config.toml
intermediate_size = 1536
hidden_act = "swiglu"
positions = "rope"
rope_fraction = 1.0
tie_word_embeddings = false
init_std_up = 0.0268
MLP neurons of a small language model. Each row is named by its layer, matrix (gate and up: input weights) and neuron, and shows model dimensions 128-383. Each number is 128 + 32 x the weight over its row's rms, rounded and kept within 0 to 255. Numbers have three digits each. A neuron's up and down rows have the sign that makes its largest values positive.
After each neuron's rows, "fires on" lists the tokens most often at its 100 highest values on Wikipedia text that the model never trained on. A number after a token or word is its count.

L10.gate1160:166154116117144120127172167129123112141100038156224142103101057131136158075144162116133072093136115171089145162099127083111167151104185115141112120107143143165122159193145104179125146139115139123144145103120078149122076106122094090127161104158129124164112087154130153081097133124164149064121136153104171144094087141056142141122153110041162079141106093106126146123111139114093129149135121164104141076120131177124152129081146185121144138116128207061101089121120145104136122080111119086206120132135138129112092142112109146094116223130137094119129147089125143151123145114076159103120071108103120132078132085161141076095129218121127169097133043188127123152144151071109070095108124150124141161175133142144107123129159118103120103145056174162147192131117148198115153058117169
L10.up1160:154150197166038103140141130148107154174170139097124084136152153067178143114166117148178144152116148190079137194100124142161128073200169101190154181147198136165047121102128122077178088189133166132095177105137120112109114133148129053102151077126144138130100095151180149137145144085175131127131113081093117142119063151086128137139137142082096082136170115131127138169156118131108111120147091097132143129131165142121061145169114103148147147155107127167171124153121148126138092213116102121096131144109140075126178110168120126100148130092079061131112107118154133126189142112132136145126192191157148141129168155128146106123165105129132140134098153108155123116129121113099131059112124103108107162161164149141130141133114101077120131175161055172141170147116100069115105142085104
fires on: " Am" 26, " am" 12, "m" 11, "en" 7, "am" 6, " |" 5

L3.gate369:097129123116160097152120147127141078156142177134089061156138118123114117096076114118118097170135165110084083146118119186136160164132085155170107122150134072106098113109131157154151041138086156125070162096103135118138104099105103171134125119036149105159143099118115199106145140120105168116151098137073153098121039136145106088187153128114119118080182129157154114099112154150138122199174131102135116114127139101083128120107173139107132118083083161124134101104141079115202168140154144090122104150113066120108160101120110138065150131151130150116093037140171120137171159063170131101149148132074127093125097086172126132170196144130231099152150085126094083165128118126079154135124178081112126087117166140165107081096160185160097174141138109048181114138113154127098070111161129
L3.up369:136110159126184138122161159129076158139118149149115111083149088149130136099110114136106116144096123121119130148134170112083147105146088156168164108100128117108072057156150080125137122175040122176041088119092135160106165167111120123108109094075096135086151113116114148195165128140082142138130152105082171116104093160111098077171147132135165134042160154106145117176080158134148150151150157153133106144124165131081146081109141100093062078072120134115166125116117113114148110101084089067074128150095114136116157108171177115099106153069087177133098056120147087166165094140162124131168140116114103127182060136118142104218173154108168094090154168116177163119114091171155139130084150130169098093096121121134162129131088181168119160154128143130126147059084131177092180137128113
fires on: "," 20, ":" 18, " –" 12, " |" 12, "s" 9, " of" 7

L3.gate1077:121169127162105193100157085134080102213114111147129141134144127137132169110095130136156093098143139177127164115177073118181109144148112074113148127094075087202156157131082072136168111135046147157158165159155206096137117146123124151066146124151139183146093160106095054112095132129161098078140175178112164115126112148125110152097133203103164164080148119163115117129110147072149148121150135135144071080144135162173092119112128174129092107138158136071112142047116074164090167181156143110170125127158121191158118054113116165073119107133112114206138101167164124090150128173188131171132144105158154186111121162179113074129150155135153161166127138226110151134157113107119105151190142104136106098144099142103145106130089177152073068081084127127164107194045129122197075101093136
L3.up1077:137153096106156208121114086104125076161108135173099139110112144095134118119111139106156088130106161138106161166105095132121147132076133121134145127210103149135137113070078136108168103102155123126144147089092169094147093169167168162085150150129146114147141178173121098141131106099113141142117148110137129170137093152130098095101127188121160137105122099145150115142077093015147175153146146089146032104135122132115115095102093149171085188132170171080097130122119121133060113157117094139207096102132055141151147096083118143120119085134139101150153090163141134139117156119125156186134112078080146142116094148133111111098196136184154144129171095214102123144181096081129113056150188140094101117147145176108113097106120117132107093099116120106128129178095135125106115153091098
fires on: " or" 28, " music" 14, " Nor" 11, " Music" 8, " Law" 8, " law" 8

L7.gate1218:095068107111203138138109120140088129166161155108097130130144082162132094202195093126113126098069125097152085087119079138128048110177139117151074199158101130179103144159166115080137101099099131117124083114021094117140090150126140052110197141100084107156088120114148139103163154095061156162156134127170128112131100193124108078075131156126144171153117187126127144153159115162141107108115139131105134095212140092131130063070120153099087175065120132119174123123130151144113197133080132130117107126092101123143113101084056144121140083156131122111116148143154109127134128150152173151154118152146163141124139142149113157143101160124107185169131095152132129069130129107140116161080184190084087066155138147156121132124125127102134106153187198118153156101208124136119087148103135
L7.up1218:171114096095101152077122135152096081149110200096093086123126056112126163141103105155177098159167116160092167082089152128081043109121130145222108144125178177104092159102118142141071137138156106120083155100189079141172021094132129111095131124137121125079153137101104137103125201132151107082171132135127142134144130098126136171090123126151136132124156090138122077130134103064142126139110141137088134069100113127165196147084122137167113204101130141183158092177132109122110130083132155134160042125097089078131128189088149099136120133111152093111161127125085105121133159090161144092117143140123100152185112109071197095123150132125112121141148149132186123123143102104117169067111167055084136079109131142086106199092166136100154075142090115096120131088088082143082111170091112
fires on: " |" 24, " " 23, " January" 13, " July" 8

L10.gate56:046105164109132115088092129127138102123137092112111110087148125111063086181095074093136105146081182096120170114094186170114122131094135126098177084235161088164181141104146079115088156175107153158118125128113143136084128125164126094154154113179113178202170125153137123092091114148086099081143158099178126128123096117140174119116111164143140218179134139143130127115100179146106098076117074097135118127099136116168176117158094166142093111086100140073102108081130122113182119106152101151170124135143146163169126148099147090143099141121042241124169189069115141076151145123150147125133102143148152173093153201114173121088206172131153111140120114138099161119139141151118135118173119146135138149110111133100119078150126148189076095119146169147141121109137145119112131130172167
L10.up56:151126126115087136133158178089081124146046074174114094105105108149144130127102163107145058110066149128097120137136109181125136110170110189117113134127170132098104096125090165084127117104092131121141129113140118146100149103215156181099141084155162173171122140029135159112117122139209111119111148110146123102112146123133120099129110122100137175179165110102090106193144171145110114123176151140166116081088155162161125168129078135137173210196135105136117139121146159176133114215129174174163153158069162131014095108090145112055114153134146171118151156121144117118149161158104145121145170143192116103088095162096153100184143160143121144138084077055151184118128159108081055110146089124139144111082155084126145124146128176062138167149126172130099137104171104145076145140146171
fires on: " to" 20, " of" 19, "ing" 12

L7.gate674:175209109142168141116119133113039160175158148132177119115120084142137131121091105118120140039118148095118153166151172160104117111157142101166108110090149139084100167148135128086114101115111099097141139138115186159098115132146154140112218135143141166120073090121148139151142111147112152104118127124124084138109111124137142111148104117118154085098062101182202157190108138149122091144136125120122113147142145116113138123115116116172211120115196135159140144142124180165152092154112143108121101097120114126210143150079069071078168181146146156109108119128158111098155123097134099128162181099055171137157161125082096126164105164110175151126135158152171153151127143088102119150139159119155129124161168143166119192072153132156105108133134162050052149132137175126131106114189150
L7.up674:140121132112163159110134124054135103193097139146153170172161120113113160080134162143147135103179132132045153129110070134139170097135102134144131168059111102109111171102138119118105140102111176119126069115177117138125082101099178167180119176162133140047113118121099072112091134109143118121171124058117112085211150102135120165105154104104177153128143143118107134137129178133127135139076085128163105089181161182093126096176088195125167131114127121170117118137161147115140148098067084112115091125104146081073103100143087119118069083174130138118130092153104117112132079109146149129187092143116122145154088153119170100098161131137129140136104205074187177155105120030178055106083099146124142117096123180085144134109121177128124083104114146066118138159131106138135118124129154
fires on: " |" 39, "00" 10, " " 10, " No" 6, " b" 4

L8.gate1288:119115145159129144115062146133119145132178114117069119120114203144142119158118191162143088126114128090134186119083080111080098101164133143126135174089136120160075110139079125146075148133131121127090116099106172120119117122144103154114114054107173103144147080075185104111088194102113103158102169114122142081175114120146121160120207116118137129123151083156143125113116131087092155135155121165181070231150167142175175136092079153072138122097127174091109130204131113175091125124097064105161144082126084080105084131156111111134091072145170125173102119135179139130079177139131146153101162095086096104143151110079102100164117111124157166159104142160135142154092130134086154112096122114133116108111142136210157124125184142159068146184091174161150123143116105113146082069078142
L8.up1288:130163162122158094124105146085067137095097172174084122135139166099125097162096088149104103105119139168157159080159140101114102084096152095143105125059094208127117118163172089119133150137118166152114105130088116142090144115131146071166139069142110115193080167112112147179143108115077184137159113155172166146174131183141178134098181154079078155140096148152158085111149171063130109129140166186119136101131118147110161149111118115141180119122126158112158134120091112147164157095157173084172121134149139135093164164080106103121079143100089156187124152135173112167113086124122125163155121161095130086094161101120135135151149146107144109100135106127107077196113142124198159145106117055162105067136125103165147107156126127105086131169116088180159052164179164113112120070131119
fires on: ".\n\n" 36, "\n" 24, ")\n" 13, "." 12, "|" 4

L8.gate719:135134173159119122160185137089127111119132149140102135110116143142114096148133214146129181142163127145144070149163136149195088121127123112122174141147068138111112074125171151122085099110120136116121172142087110075148122165135137134154175062154107097154122125181091148143110114171084118093152154151149044110140080109119117094218083135132118089098134135090101121154071196078172135146124093103105090119164092102130106184191116107146147161131152094101126081145168082134119174165125147120133105112085128168120175094145071126116150083171093148156159134110108122124096133142128158132129152118149151105101109130101081092156115079200093163070133178108076130124146097169109172147165176194157074100145129158108061120151131072161105108196113085151149128145169102121143200097139115
L8.up719:118189152161113104183175104125146138088118161120133159070123096120160117105209191196164090134141142105179079138128096091128115118097118113108191145146035193118115080094099119123134170111128153085157160134122181142162103115144107120138107135169138131087099095135067202172137122149165142187110135175159129134122122115122043150188094127112129125134159100106066142160147182082128158178064092098120125069134107140122149123172136121174120149127157177104148128129168095082160198153130090184094133105079169085089100136194124109119145100080150170152171171102097138083155092185115077102106130069127133165109171127077143158134089109123129124154061196131112113173114138149146145134067161145145135135164170127072119132151110138129157143124137116124143115152112089114144159104171137
fires on: ".\n\n" 68, ")\n" 12, "\n" 7, ")\n\n" 4, ").\n\n" 4, "|" 4

L8.gate765:049091065157122177129121176155094121099136126102158094088113140108171123168114147157083138062150112147166115120094106084136122183110114134112150146096120102124153120091150063131187115136070153137214103089150110143130062148100083158140160097164148135148173126161169047112084149170131132133113137147152116164099156148126192156078119101170141154130142146174132113182125133072114169093146127104143114102133101105174143172162103152099121140150113111201075150147162152063177170102131149167122123120118093100159069136116148062113122176105119132208161144138125138095105176187129158095133097161224102153148087127157149156154123145169151116118158083079162128128169158150208089137152103154171124164090156157053130138090153097110120087128110132117072171077191093159093135122092151
L8.up765:156152161113145131077098070130169163123125091161150124072124113112146070137109184131141090128098086101164144150128158186106159108158120124116174110134125167137100132160064158148104137105100086135106185154131076089088175090148137174140096121117184120125123123150175130149078110150095151116151095098216153131008151134099152168160108109141069111188117117117170117140100102089129134109151146189102117086198095138103176139149143090113167135117122101117142140098109134160091164151086078134131149109138117123155131227130137158108146134125128142107114176081117102141155105091112136175118106183197082129092131147180157148126172131161125164100067111155111176070125120117114099141122132182165146113097165130125082136117128135108119146109105124112133085115100101137091184222117167
fires on: " to" 73, " and" 4, "w" 4

L3.gate633:146165074080208118130151160158101131118100181133097073136168105185097111105160116124126187134135127093073116158138137154020137141139165178178117126078092125098155087070128114132160151125125133184092128142154152152111117149120141139147138214143117124109109115185127115113126161087102200198134127174125107125108072168111155114107180095090152078117151159079196137098109119128100163129126125145169125141114155140147134087127153132145133136122129155110137151084106109106188107105191114133126074179121109113129140105198161161137174093116133147133184065149117136123122099028170038131148121109113099111175115062169095133200156119144157122119112131156100142068121155159117098135068161120136132196168176133098114142176120084110158189115072144092118109087200127094121128091158123
L3.up633:124149098074094122184123164172115121107174112169114137083181117101107148131084086123152211160152135116101133127130121144111100095147164158142092134168091175107154057077152086111107128121172150144084150097140131101101118100113177159182110162081129150122156125105175146111132176069152231207105115120091094155095047140133095087082146090086161139113122159142136142162095082085118137205105084134182129089089172147107141069154086141147105106102158153140231125163130066079156161175134089152098133147151087107137155100127132166121130081115140090107152082143161100154103099079125108118060180093126114143185119040155041198190152111120105177185147087116110127164137128197154083153113150159102156150122143098147148132134103121163070163127140109063146083099164136096120131146159141
fires on: " of" 30, "an" 25, " de" 14, " –" 9, "," 6, "eat" 4

L10.gate561:134116046153107162185088162090131164156116097129140131134088128108147130097147133162117138119151101141125134157190154087152110131136129067125117167121199106106098153120138086177144122096108155168164135134083077121124139143135120192149097131136182066140056127083116157130101160118160127128176136068164111123125126073151122126131108116146116180143182141191191181163159072107148185071081099156164124156128100153203119131143075181168129177180107114137124183121108114100161102094119105113096109181123145114181117123133125113168136136119078114164174124069129129158106173137077186116054126158103183092165137155118132136160121093193131140108146070088152131157125101118178138115086125131147100120144071162144093142112154130088117129228164150135130117089139078139113159102107110
L10.up561:110042106145118126194176108134160103060111141146147105135116132152160142130178163137118077097149092135162145164071067116144132105139153138067176133134150179122127133102113135159130131142164147191123151146121097122140103127122056158187176158131183146124201147138145109126170115133155058108131081081139131085075110071125166159156170141146100143147014126149185098147101075182074065130138156101092137182075108162108094080161094141152124097114089106099048163118074115083177184124165091127122095152159203157085128108113130166146146138124129143134124170043172113126085171113137119138132185131108105136165096101090045183141117161185173150116120096132187130126181077155083113148159114064157132118087146160125129134125140090135135122119163098164088085094134150101097150114124135
fires on: " to" 42, " in" 17, " st" 4

L3.gate481:060210158149062149095150106175130138120151123119109139187140095104148121073191131107169110106135183146196159152112101102111120115142206101124141120078091126117135098117094155170122184125196115140135113171076135116141123088133088099136159121127106124113114114166170210098089100134081093119109165156132162102136134140117116143117151153161175122080133116148100125142130177114123093144066056139139132124153156123144125103154149146129111113125133160101167154149146109089102143071116084105109074181133133158161104089196148089122191101151087152097058172157128194083153127116145105175177099179096144158171128148206149099135168147089167201101169072149151150087092071093082197137176152162166136091145142107196173112132178075127164127159145076125149129093164133145177134091198137
L3.up481:115114091133156129145077162174149134103145111109135136176115166144147084124123140114140152076133153171167137083094088157119149074146133152195117125111148061075116152089117157127113127162225160137131097225138118115121132114146126129159054132173095239084133094097076077146154173164128149086070138085137087086134156193142143118138083106114160082162109144098141066131088120137140130181153105113151160163108127122122086085101131162136174121132126155142106162194136154146146163098110112109119152173153130193068146140070134152124128083173156139102122209078122184111125059147103134116087080082154130103080184113128126144134135113168126140093163104202106130085141168153102164093121080132148170115167079141131101060065102110129103119150144142140179116113163130117075118107115128
fires on: "ric" 36, "ee" 30, "com" 5, "ore" 5, "ure" 4, " record" 4

L7.gate618:163112129092096087175081158120077140131140183109164129136155139092105075107135124132176086104058154107099162049159063132137127147159108130195131114119067150084126062145175138081139141162106115155190158148105116129128106124129121130160118103068119068151147203156116130089107119157115163101123166180129097141110200107151077095124118177089135202117192111161192108184151138150065087131074163159059159088148110198100091109072154082143115153165124145132057173135100162146049127136070082077102110088115154128101156049135162158172138122182163131101100128127114100113119101101101105084081110084165139161161127118142141085160146088172175164111156153109130091143100115096127097141097124176109136120192084160109106173153146142122167128097105136099121106153166113099166212121097121
L7.up618:136104194093120168132178113172087130147098125113109077139160117085175082096103125208164094092174140164176114094049125087043132099196136102141155070081087156179122055108124159087094135157154117083144146132143138122170144098083131159153151144113168124070204129175156121121119131115106141065179102151131101133113122165136160162074083155118148082096118147103122139181160089157158060078108146163103101098145108150130130147148091116098060158145103117137111095165122103177155120051118129154163145210121153123100129135110150147152187118165101050149180108149149162124140142155103112134105111066058058116148154145149135083113079149179140091151127133178142162126187152153117142105066108179128071144171109126107114140164114119142171136122082145122127121125155133110110118144130119
fires on: " and" 91

L3.gate883:127121152126080112152171167120073152085121125164098151100091158116133159147153139121052086079137121163175171056077109070122152154122124133135150129088141134136062148159137154163127127123127110159104116146094155112123163153082121134148132171089155151134141122134055071113125118090162209069127129104141100101132099147169096129125167184104181101066143168043113115094118105085113143201201124134137137158088189116048117134162096074115188089150119191142174103144194141172111088173120124128136127119160150100129137116112124184134129078074141117180124109147163157091118122145167142142110115172106130152125145165109088105111148105187077121167158084149159114149139093147132083130113104166153175154122110150176155144094189114147086118138144137168134093173130117118111140144155120
L3.up883:143114142147139084136159154128153115109064068119149107086145112105065170144164173103131102124117126157094124082136104129096087144093090049208145149048147116101106157138170117153124124167091099088100110097106133122083183162149051176177145109124199138114177126056109136143139091088149217123135161116092158116153122120115147156098180145124123138074145127114149125124176123030119145153156201106147149156101179154114150109172097124114160059127111168115152154117129120146166127146060120178113120167144146140146103060124152147175169097112179201102099098148206121118136134201182152090106138108113131133170109164101114115158119151128149143152096088163117121099105091151158109162160127138146168125124130173136126130109077144167123150060139101121156157121108135136126182130131132
fires on: " |\n\n" 30, "\n\n" 29, ")\n\n" 11, " began" 9, ".\n\n" 5, ";\n\n" 4

L8.gate998:095116140126164124204133124102097169156108142095128191104117115120154136149103159164131171152137110091153149112152102083133110121139075173082121157107084162169118081108126106120164144084160133144139165218120117175156128116114130148158107157087141121158165108148073091094141174085084158188070155124187086161117100154118106178046167146065096133086129168065103156172138138117087151158185097127169101143126166109124057145143112087103166115072112120094183091172135114123102161131197121122131120094112116164057109132150159084162185068192133134109175107094194134071123182155159170113130157157075123149145156115132093181140144131149037119103128127081128110106203103168077123131124131126125133155146151126140123072108179111132082122202139107157160152110152086105100220133131151
L8.up998:191066114188133117160166108111106141078114123068108117158112152133149128131127109184091161093121126114100172154123152152164136099134150110137156096110057149110070131145094086148112117141126146138136183086061106075079127105144137102135078116187118152129156137103184142125112137212076178081130188071123130110118125125119090170113158116127091136125156167161088132119181142106082125116149141159130120098104136185134145117118121165110135181071153102086112102161159065141172115094130146155167149077121161057083112105211091166106201092086135152127137109155133148089121098169151145124143101175113057122112167133076110175117173121166119100090081107143152122140108096168151127148124113109157108099076145173114112105078108150121074095151112138178150068149148137177102146097173061
fires on: ".\n\n" 41, " |\n\n" 16, "\n" 13, ")\n" 12, "|" 5, ")\n\n" 4

L8.gate782:161135122126121142137027137139121104096107109124088147141115096102121135104132131140194112155130092105085148144122113176104135118118166137143160068107116063109145060180087112132138114132102110139148102152135105159058128046126088148163123131168137106153143078081120133175116105159064108084115153085112084117134104135168147120114164066119103148087121117113113096096164139081177086145106212116151184131193152051159094153143138134124142075113127072122136146123104127168134158105088109102121103164196106142157143120163096126125135099080128131134108070161124161127152160060117167130132129154169122116118134147147099113124118183194142158207160124113205159129116199042158137086139123128156089099121077080189165160150121128143166117168180137139126091128112102064185068114123051
L8.up782:129153134095159130118100149121153066105174119153126125098108152109132119099120138118095136086164157157074089122129087151112112138157130087088113057126105154059126083141127084142105093175156127152163173087157136137139118083055082128133124122166184162146103124184144112163221109103114140132141175105114091188194089078108165143106168104032068185112177147165110129123120154139159150203093132108149168169167115120053149141081154151191083129159110177114146139120145127135125079135085130113124185101147129120167115134159161059150162179120123119082111157123095111100105128132137123112252144153099090127122157143157186085131162155150155149166115120130117144139108204112106094091131142119137140170162164129209169095149131087152162134163128204133091116134143068137135117114131136
fires on: " in" 14, " part" 14, " on" 12, "," 8, "on" 7, "r" 5

L8.gate571:146129090144142138091175122116138112103085093120145118103147132112169151165155169140125133125098135076104154034107155146092133094221178116117113131064149067142161136111165155128134122192172156161171154115197238111180127071095169106108090139148132148142147180078106149161112098104112205171153130148117120135072157114131098135140172145120062087154105108182114113138128144163177121141098110147120196106132069134158119127110066083149171092130082095188120075108146180159103129093120084120075155110165170145150127087149116160104098121130113189133079098105146103135161103069116154129138064128122199191106197146145172109154147118182144121172092165132115116156120135107175096142090153151096118133100098121115106128094120145137139112125110153148117136136164113070160124101113097
L8.up571:143088121117103122111151134110100137192179181070104120114186099188123140124141071123164130114110151143067119080129162145110176144107082097091131142105160105156098113159147092105059121094118086165048082067132144167101159178120119108214169101120097129081167172144108093152106107155187155139152091133102117076083150154128152093156092156089120110047109167165162148146085127122111100139162123198115145135095136065095116115112105139146073103140182081151145134118192179122078104094147140129097127159121161087182128130107164166104133085135132145208145100130148125125112148130160134116120176138109110166123151166185035155121116089112154112178153125150175074072077204092160118127117125134072071112175104121155069161160156163096119121097106189091085111085156176125166092101159102
fires on: " and" 24, "ar" 19, "ate" 8

L8.gate652:090077122154147103195150134076081136122098165101051112108087152151083155153130173165105165110131135105126156147089082122121112104146139124085106123109110140121092127136114142116155127090160150111118192124121120154116158073164130074157123127161090106106159117139165093125097122119134176091128177097156081177158091163103089132109162089147085104106108137096077116104195109030043168183190110136157071133151119189127093152192136066114128116083156165118143107161110097113134171155165101128110134106125158140107113100149140129148123023128126124154092127158143172123089117146134154172115145131135104148132161161064078135092122114106086091094167133128135096105171100159163166120118132127156156110140155094091154081148140131159066114164069102141136111085189097148129179057131130
L8.up652:124097125169115105177095118115035129106099140106068160146113177158118138191158131156096154140122175109120181129100055121107125128136133158117118111093144132140076137113127133136144152156141159109114177132127110170111147169150150110137127155177092050095173096133165113146144156126125161104127190101168098159124107171140141129133180094100111115098167156123087127146188125044101126179169102118151093141170120172135139150164104056113113147065151167104111107169117135120114165156141109128123098127098147084124083119167143109186135054164145123136135119153153163105069131185134134147134120121119085157150179152077082163125133122108085098065164119128110108101192077190147135098123113131134138125132113120111153086123137108140092104129086144114103142120205114142107150079099130
fires on: ".\n\n" 47, "\n" 22, ")\n" 14, ")\n\n" 4, ").\n\n" 4

L8.gate821:147109134097123125114098161118120157129107133079096158096170137144186087181146195126126124100121131119150120142157096162127102116124186085118170073106089130116090091139155116131086157151104110097175163164098156115177141079150194113217152077123157127067064131113112137110153119066104152166142074106156062161122129142054136141102158197086158145182152173127115111118185132138120156154106176122170115134145116170141133097142149152130145154134083123152182182123133118103168123102140145145119117142202128171128094107117137195127129176127131130133148150101191103105151121157139138115099136148128149130163124108122171129164182187135129130081148113102132156126147117161114159118187106152102161113134095127151124172152202110107140082184110038137122145093161178086079061135100129
L8.up821:129144116182079118117048138141107128168142078104143097130129075153114115143081191138109127139146126144137099153097090152102128098221084133095104083123116115068161155143179118136109131140116192129155033174167076107111136082116134139093130158090155138188175123103116170100163121098119117138167142095152156115137075192132150129127108151206147137158130186112144094147183110120127111104140131138114082142167110060133099138123099108155177190141107173132099108155168143117107120125122158182159124087133170118079158116085109116127137131111101116161156118117146102061178095106117157189105172138120127122151121100125113188066150126106107107158123116036119119152105153149135132107163141166168116086159109171096122151139172175134110101111107107092098062069156166166212142050181144
fires on: "e" 21, "id" 10, "an" 10, "ah" 7, "el" 4

L7.gate1291:102136127137106110064128193158113162115072104146174106137134059142165177070117169044122163175130126132117130156172125176099164150068154103176086085137229113133190138132135083119157077120088098105131097182157115129117058120088153036145109123182150180162123124091111103110170097153087090081085117056181153104131088100122140070154179098128094137135105134133127157092148137135106134154079156108085131148129108160160122086115116170137117114085227215062117135172121120129119137063137117116155120147113134150137147083157094124103163142113143126152087078165123146083103125148099132097107166099127139158135135133230197084146156151063138103127143122180156074101126138159203140166138144163176129134108119157142067143096119171103130161157118162118169086078142150120180102109124140
L7.up1291:167140099147151199066124211144126137144153101096117117119163093203161159097143079131179159127130143123176120146094056157053189093183122161104156102166133167140117158142136084098111111163163099152111081086066116149139153105063095109106148161147114154092062125146119044159146090129073212159078099091081130102149130133088138109128099145176082121096127142172123147124116128171132144170103116074124154160155174149151131137133138132162093099170096155152157122118091058148152097086102144075135100115126184107093162109163125143122077092118119163149144154084124086161121154145086166087194128056171193083141120129132167131104132141065159120185195120161110094113092124141146137112099123120137162087129145096207104151138146152158123145101143200127155102164138184130153107067171123
fires on: "," 38, "-" 9, " " 7, " in" 7

L3.gate1132:097143063098073167136152167126185123056136184138135034155127136118153172151147163098144133115094126107131140108110118118098140180161076130131135174121116148160110120105103105112141077180124123098080053079139140159134111177101145090136134118154132130142165146052104187118113098144106133129127117167056121072160082171106135085131136154114069182104238148158123129145139112136117123165150119117153136176152080121140144166147112121084182101120148120119088117042119132090202060110075092107131087129150139153175147118124115119083124145186118070155124116161123180139160117076159173187153113147188149118117151081144110165142093142157090112165097141176074093173127141119083177127093126144141086150135124162112064098134084148148147120111162185130122187156091086110127139106121076
L3.up1132:083146117090124086135143122097128129152144094135105136082103112175145154137144084086184134123112117144119100109147155123147106152128122150167097117124122146124124100151151109074164120169086201179115163123154164208111106152080124101096108132126163145099067090105075164118127098140130113197107123129133067054147136100129055093156139124139140185075141171153089128166106051180151196126122135127098141117088099111178111150053107124092108063165150091072124089164174155200092045151114101137146143118135119083182144073120133135098097170181110120196102136124105096131118142127110141142098108168151068124122127130116161072122113104126159073087131104087113124122141128125120088104130131103155077139113136149088098145141154157123061133129184189128128136114172163092145134105103064
fires on: "ate" 27, " invest" 10, " again" 6, "ute" 6, " side" 5, "et" 4

L7.gate310:115161114091114094116113139086164073161096130143139092116178133169175190101105122113124117126164136122121116064146199158128108145135118167135188154089150122169208147098117156137097139139178121094096160088153206138101091124085072163201120163126111152104153150130112101153120194158088101179158081116151152109115067141119125132124123126094161083132147124166146175127145191091097091154080161156100154103092120166118130112142108108107100121082116092113137156145129170077089102078138138136143128107091102125151152099158049075107118151180164124154073085167127173112181151109151132128159098134129079163104170096119121140173089161110134081118085107137138123143124126130121102139118135100160110149103042103154166084082150183148141118133151183178124109142116127152125172149090117
L7.up310:160165103093130172135167094155089096157111167162102100162138153143113078088086148167187034158156134109118101095132186133111130187070135125131162104118175123136140144080142117077077132141117136132115139154141177137167107138090128164118116167108138173144159123124105148141140102107171216173151104138157151121158121136084128122119149173078128143117107139163171150122127106072120069096131108127157177091147146167154118191142103137119118129103107121188145124121126164090100087101240061123139120151148134090104136134127134096067113113190193149141116093150084180094152140067141123088130133174123127112115141144070125153130099108169178077127103118090146131129121087115127148125132062080157155150134157130148080139117141194135154145118067090094142128125128153107135133105092134
fires on: " some" 22, " and" 13, "ome" 11, "+" 10, "0" 9, " many" 7

L3.gate1483:099148151077192121198164113094132138128163135128108096116161175153159118199124139150154116025126128161149093154135099065109157095098164085173099083093177166103113125123112167121120066148148112096070117122118175074105108105146133084175157143168111149156145117071135116133112118131167164116127121106093111122067044093070115196096101131086132135071155090108079121097088169195136108174116067148124151133159110163120158129109128137096152149111093105097116107128134143134115133133116129118168158115101089109166092135110061128124176130128132164161090087165150093099148101096155101193120101076114132137099130099161079119074169140132166127107164136138135158160152125076083119102131113105113083085134114108083107087132107121159130179177150117119182146124116088143206109112153105
L3.up1483:171159157181114146104127194100165100142139155089186107085131087157160169105146153100183095136082155092062117145129158133163200127124121169177167132127201118113110130099133121101144103115154161133141170155211113131090178108164125121157141166145149138108095135171176113178147122103079159161078174149078119107147059131100159172166154156162151094182160114036093141146143120161161106089165102118147186185155124137138121118157059147107125187110130082100142097092172119166156088088092112046163114151176115167157157126122079143169134120164123142159104097137135108103106110115104133144151100134131125207068129088117131094114137088120077150167121138131128100125130222152123132119100194109104151131093110128152115110145103135143072161114131112135129156081085129135142093097184150
fires on: " Am" 21, " am" 19, "port" 11, " hold" 5, "or" 5, "erv" 5

L8.gate1136:122119123159097106151076122139092102127150192086126093136158125116102138148113128183182165129162204116076124113156102095149152123071099133075146166067102117090116103142200141092131111158132111120127075172180176141161113180173096161104104137115062097100114092104153138131132082140112151127154130131170089147131127141095092132116213133192110164125135139140116143168174121137167176091190108189123137135172124129137181086115147091114117157148131125168154159156113109160144181122153107133118114092144176165137054119124111101126175059185184074127109131096157080119114101116153179161148094142125103167079168141114052208118153148154080100104145057116103112139131122160163123146164131120135134132121140110124130069087173148118084140148143125116197116131094161155202169089118158
L8.up1136:096188107168169161157104137185113123120105086118138156129096093118115146163175119159109175104101160204150185148053178170102166150155088082116157118102080179092087116128147092102097143132129148141153158133089178119128102073105177150132131138152168171137184085130110118113094102122118161157123153143170097174086169119114174113113117138107108140087113113116109132115137072041140093131183107173106116104125099165126096089208121198125109150091100116152159131141108077142133110132134168146186072150139139144140151145136125165109122175078123120177056141186163096091102166146151087070077136166086078144108119127136137073110074079099080132141125158137152148119136159116200125094117109151147175106089140153117171209152140177182139171159113141129109100109154092176070161081078136
fires on: ".\n\n" 48, "\n" 22, ")\n" 15, ")\n\n" 4, ").\n\n" 4

L3.gate127:104124160177111106098103127123221120126109084159127122101134127124159123123152137103176124111035076165123132164170125148122139159135113194089126092143130148218116072129082169091155110119096147132090166126085159103125132131152076155123131131173111152165091158165098140068100152154085060092165152134125122122083094166076175073103117170137193156092178120099130109092175154095105163138176144117166149135093168126103080117160119175172112085119157138108114189102115087181165150150100171099193117146137091176168141150141126121122127183137075127145100076132171118099049117080199109183142164171087126183138111128126134133069119138183157190116136108116179134136137119177132122124148137133069122163167112221138143065159150117132144091100125142155108100169103159169128079121143107
L3.up127:135134137116162117050060130139150110137056091095120103139148142090139110137109131125092152018064085126079178157181140103148081154124107151092173147178156106155138106165091113194097139093117162133176201099101157103101147119145136168100139139064093156170080125149134134077141161130117118142103150144111086105098055129110142114141098119196126158133171126145184119178115149094170235121130109123134125128106118160127151079098155170195163098117140127109120119097158190208144168134110156109142083124143119159207143164114100141167146186145148086131092140121150136100118066093157116196137128205100150171193105080109102057113088170089114163129154136133095155111151089151151137172156132147137082140111132136148191182080121127126153182090107138123104066134120160146086109135141135
fires on: " law" 18, " Law" 14, " mod" 12, " military" 7, "ling" 6, " may" 6